config.toml
num_hidden_layers = 13
init_out_by_depth = true
schedule = "wsd"
decay_shape = "pow"
max_steps = 14665
MLP neurons of a small language model. Each row is named by its layer, matrix (down: output weights) and neuron, and shows model dimensions 128-255. Each number is 128 + 32 x the weight over its row's rms, rounded and kept within 0 to 255. A neuron's up and down rows have the sign that makes its largest values positive.
After each neuron's rows, "raises" lists the tokens whose logits its output raises most directly, leaving later layers aside.

L9.down621 [139 142  95  73 127 168 151 106 147  86 126 128 127 128  99 126 115 154 142 138 141  84 157  92 119 126 118 127 113 139 131 152 178  58  88  95 112 133 112  72 154 137  83  89 115  89 168 153  95 107 158 107  58 157 173 156 130 139  97 167 131 103 171 112 129 151  78 126 152 128 140 143 148 101  77 126 130 108 118 108 184 162 132 140 131  74 104 115 186 167 103 111  79 123 171  48 120 195 118 140 158 136 130 128  86 125 107 117 206  83 171 100 148 123 119 147 149  85 127  59 126 140 147 110 137 178 110 145]
raises: "ish", "ous ", "ish ", "ous", "iti"

L8.down939 [ 97 126 114 106 141 195 161 132 110  95 160 126 116 113 132 132 130 120 123 153 158 166  93  88 143 105 124  69 116 134 137 138  87 137 154 103 114 121 165 127 149 157 156 200  84 105 127 148 177 148 115 142 114 169 129 136 103 123  89 149 106  72 128 175 122  95 108 137 115 107  97  82 186  95 178 142 160 140 135 133 178  93 123 151 170  61 169 131 101  75 127 176 167 143 141  44 101 127 197 145 109 127 124 110 143 129 141 150  92 106 109 168 139  87  80 133 127 111 159 197 135 168 171 162  92  92  75 179]
raises: "been ", "become ", "had ", "received ", "succeeded "

L9.down629 [127  65 185 144  78 142 115  95 131 133 121  60 107 151 136 144 103 164  96 115 138 121 103 158  87 137 106 195 143 122 139 167 101 142 101 102 173 104 176 124 155 184 151 107 164 163 197 118 138 159 116  71 172  79 119 135 195 147 132 104 175  92 191 112  35 116 135 203 184 140 120 121 101 112 113 112 157  79 104 150  97 160 116 109 161 134 108  97  58 154 153  90 100 134 121 103 185 111  88 121 183 150 160 152 177 138  95 131 115 148 147  88  98  88 121 143 111 135  95 147  99  57 105 166 101  94 115 136]
raises: "times ", "times", "Together ", "These ", "So "

L3.down275 [177  99 158 160 104 148 143 114  91 116 153  99 252 172 152  75 133  91 151  84 160 161  93 119 161 100 136  75 132 106 145 119  78 107 131  89 111  73 175 147 139 139 123 116 118 124  91 110 154 170 151 141 139  91 158  61 146 144 105 140  65  71 125 129 142  79 136  60 116 107  89 180 160 120 129 129 113 110 138 154 142 185 155 138  80 156  72  83 146 114 121 115 145 115  81 161 131 155 159 120 129 121 160 115  24 116 137 127 173 109 129 160 102 141 120 152 106 140 150 165 123 156 140 151 140 166 146 135]
raises: "similar", "itself ", "this", "never ", "Scott"

L3.down779 [120 161 163 110 124  99 119 127 155 176 133 105 121 152 168 141 128 146 126 143 126 181 154 100 147 155 133 181 123  89 142 117 116 139 146 147 107 150 134 105  56  64 139 150 140 142 137 122 132  87 133 126 147 156  94  85 157  56  75  66 125 119 170  94 106 106 153 125 101 121 110 117 142 131 128 151 121  77  59 156 100 153 115 155 146 167 113 140 102 130 113 202 160 185 203 184 118  83 124 101 156 169 110 170  86 129  74 106 116 120 151 113 126 130 149 117 134 144  84 168  67 190  93  99 135 152 152 164]
raises: "away ", "birth ", "away", "up ", "them "

L9.down651 [119  91  75 105 143 161 155  97 145 170 135 137 206  93 148 130 128 121 166  85 134 125 130 123 102 131 145 126 169 111 194 164 119 117 106 121 171 142 119 202 110  98 108 119  71 156 120  81 130 116 135 141 148  79  89 163  84  92 139 128 112 117 100 113 121 115 136 175 185  92  60 167 183 145 150 101 131 154  90  76 159 146 166 109 113  80 104 215 117 124 140  88 116 161 114 119 110 149  80  89 155 154 104 159 147 110 174 115  71 150 145 150 162 117 111 141 112  79 137 146 129  79 105 137 105 145 110 142]
raises: "week ", "month ", "year ", "g ", "month"

L8.down700 [165  79 180  64  87 132  50  83 117 144 126 118 184 137 138 127 109 122  90 156  67 146 118 100 143 138  50 115 166 133  82 171 159  89 172 155 128  86 149 149 193 150 105  91 153 133 129 122 133 181 111 103 131 160 181 120 147 123 121  97 154  95 115  81 115  96 109 167 140 176 125 142 145 159  83 180  87 142  96 180 119 160 162 126 131  60 125 168  69 106 121 119  95 136 114 131 139  75 159 157 123 122  98 139 100 103 116  65 124 134 138 182 170 103 131 146 122 137 124 221 117  96 127 137 101 127 100 136]
raises: "making ", "taking ", "bringing ", "seeking ", "developing "

L9.down138 [137 182 103 114  40 164 123 118 156  63  90 143  89 149 122 125 120 120 143  88 109 162 133 189 133 110 120 115 108 133  95 122 146 119 152  98 159 190 147 109 113 132 120 135 112 145 142  83 159  52 102 127 154 115  46 167 178 174 114  80 163  94 110  93 106  99 132 164 172  69 153 126 135 124 116  89 111 134 159 115 137 108 169 109 159 153 142 155 149 170  95 129 105  91 169 152  99 102 134 181 116 127  99 172 107 131 141 138 175 163 202  70 162 150 127 149 147 111 172 164 128 117 155 138  98 135 110 168]
raises: "respectively", "which ", "whom ", "unless ", "except "

L3.down1001 [149 115 189 104  83 128 115  88  96  78 148  83 118 168 129 172 110 122 113 127 119 164  42  60  78 114 103 140 153 109 162 139 169 163 111 136 102 145 110  87 136 133 115  30 138 186 131 103 110 123 149 102 201  91 107 129 150 110  73 123 128  83  65 149 174  88 105 148 151 121 174 149 160 144 136 133 134  93 105 107 135 159 108 165 127 145 167  88 138 114 158 164 106 162 140 138 136 171 140 150 123 126  67 152  87 120 105 159 173 131 164 147  95 156 158  91  67 129 136  94 155 136 128  93 138 152 136 144]
raises: "==", "== ", "====", "===", ")=="

L9.down135 [160 120 107  91 124 132 120 141 141 118 108 167 165 114 117 152 122 114  71 122  93 153  91 209 109 123 158 140 147 197 139 214 143 121 157  70  98 139  95 168 110  64 120  63  67 188 137 108 123 154 108 150 180 132  92  95 147 105 139  86  98  88 155 141 135 100  58 129 174  61 170 149  91 161 121  79 166  92 119  98 126 103 117 115 123  94 157  87 170 154 150 155 123 108  89 161 183 143 158 176 196 155 139 151 190 115 147 110 159 114 133 227 144 118 101 202 157  80  84  95 132 127 107 165 148 179  53 114]
raises: "→ ", "+ ", "- ", "= ", "meaning "

L9.down446 [123 125 121 101 121 123  89 139 154 152  69 141 114 114 131 121 141 134 194  97  73 127 170 129 157 157  93  86  84 114 137 118  91  75 123 168 187 150  80 138 145  74 136 111 162 191 132 118  84  72 120  85 114 122  75 110 125  83 170 155 135  44  76 116 159 166 160 163 146 156 133 111  91 110 143 115 144  76 123 148 128 118 188 120 141 176  94 147 151  35 183 161 140 131 130 104 121 139 144  99 161 180 115 124 116 153 164  95 139 157 110 138 136 100 171 131 145 118 171 198 140 114 118 159  61 129 134 113]
raises: "following ", "next ", "same ", "year ", "month "

L9.down23 [116 124 103 140 139 145 167 117  70 151 125 180 131 107 105 153 102 100  96 140 140 126 125 192 180 151  80 131  80 140 125 182 141 118 111 105 156 114 139 163 125 113 122 108 146 149 155 188 174 214 109 105 149  86 105 136 162 151  97 113 145 144  95 107  43 187 125  81 141 136  74 132 123 140 141 158 113 139 115 112 141  88  66 137  83 134 134 126 131 144 142 136  94 118 120  86 122 123 165 120 162  84 102 141 106 151 153 164 178 136  90 161 175 158  82 125 123 152 109 175 139 134 121 134 124 145 139 106]
raises: "Bay ", "Dam ", "River ", "Bay", "Mountains "

L9.down377 [139 160 140 139 132 164 120 116  72 177 116  74 121 149 104  86 110 127 104 136 155 156 157 131 105  80 204 105  99 120  83 112 130 122 109 148 105  86 141 143 131  84 133 110  96 167  76 114  87  47 131 123 116  95  84 171  94  91 101 134 135 144 136  92 185 162  91 133 162  87 116  95 131 174 100 113 128 207 122 125 107 135 138 135 134 170 207  84  45 179 118 124 130  91 136 155 104  85 129 158  80 121 150 188 164  95 131  81 175 112 159 128 120 152 193 129  99 138  91 107 126 109 207 173 178 126 123 183]
raises: "album ", "album", "studio ", "release", "release "

L4.down91 [116 145 112  75 197 102 172 113  81 118  93  85 139 170 104  98 163 120 123 112 152 182 154 203 117 168 111 177  81 129  81 119 110 145 106 137  94 107 188 129 181 115  77  93 109 152 181 146 156 160 100 118 132 125  92 135 118 116 121 162 103  97 102 138 160 157  92 138  98 180 138 103 173 137  99 141 125  89  90  74 132 101 136 146  74  95 128  30 189 131  87 158 178 168 159 108 175 130 119 101 121 164 147 161 168  98 150 162 113 106  60 173 131 119 130 153  92 157 131 124 140 161 113 133 124 198 132 163]
raises: "==", "== ", "There ", "der", "="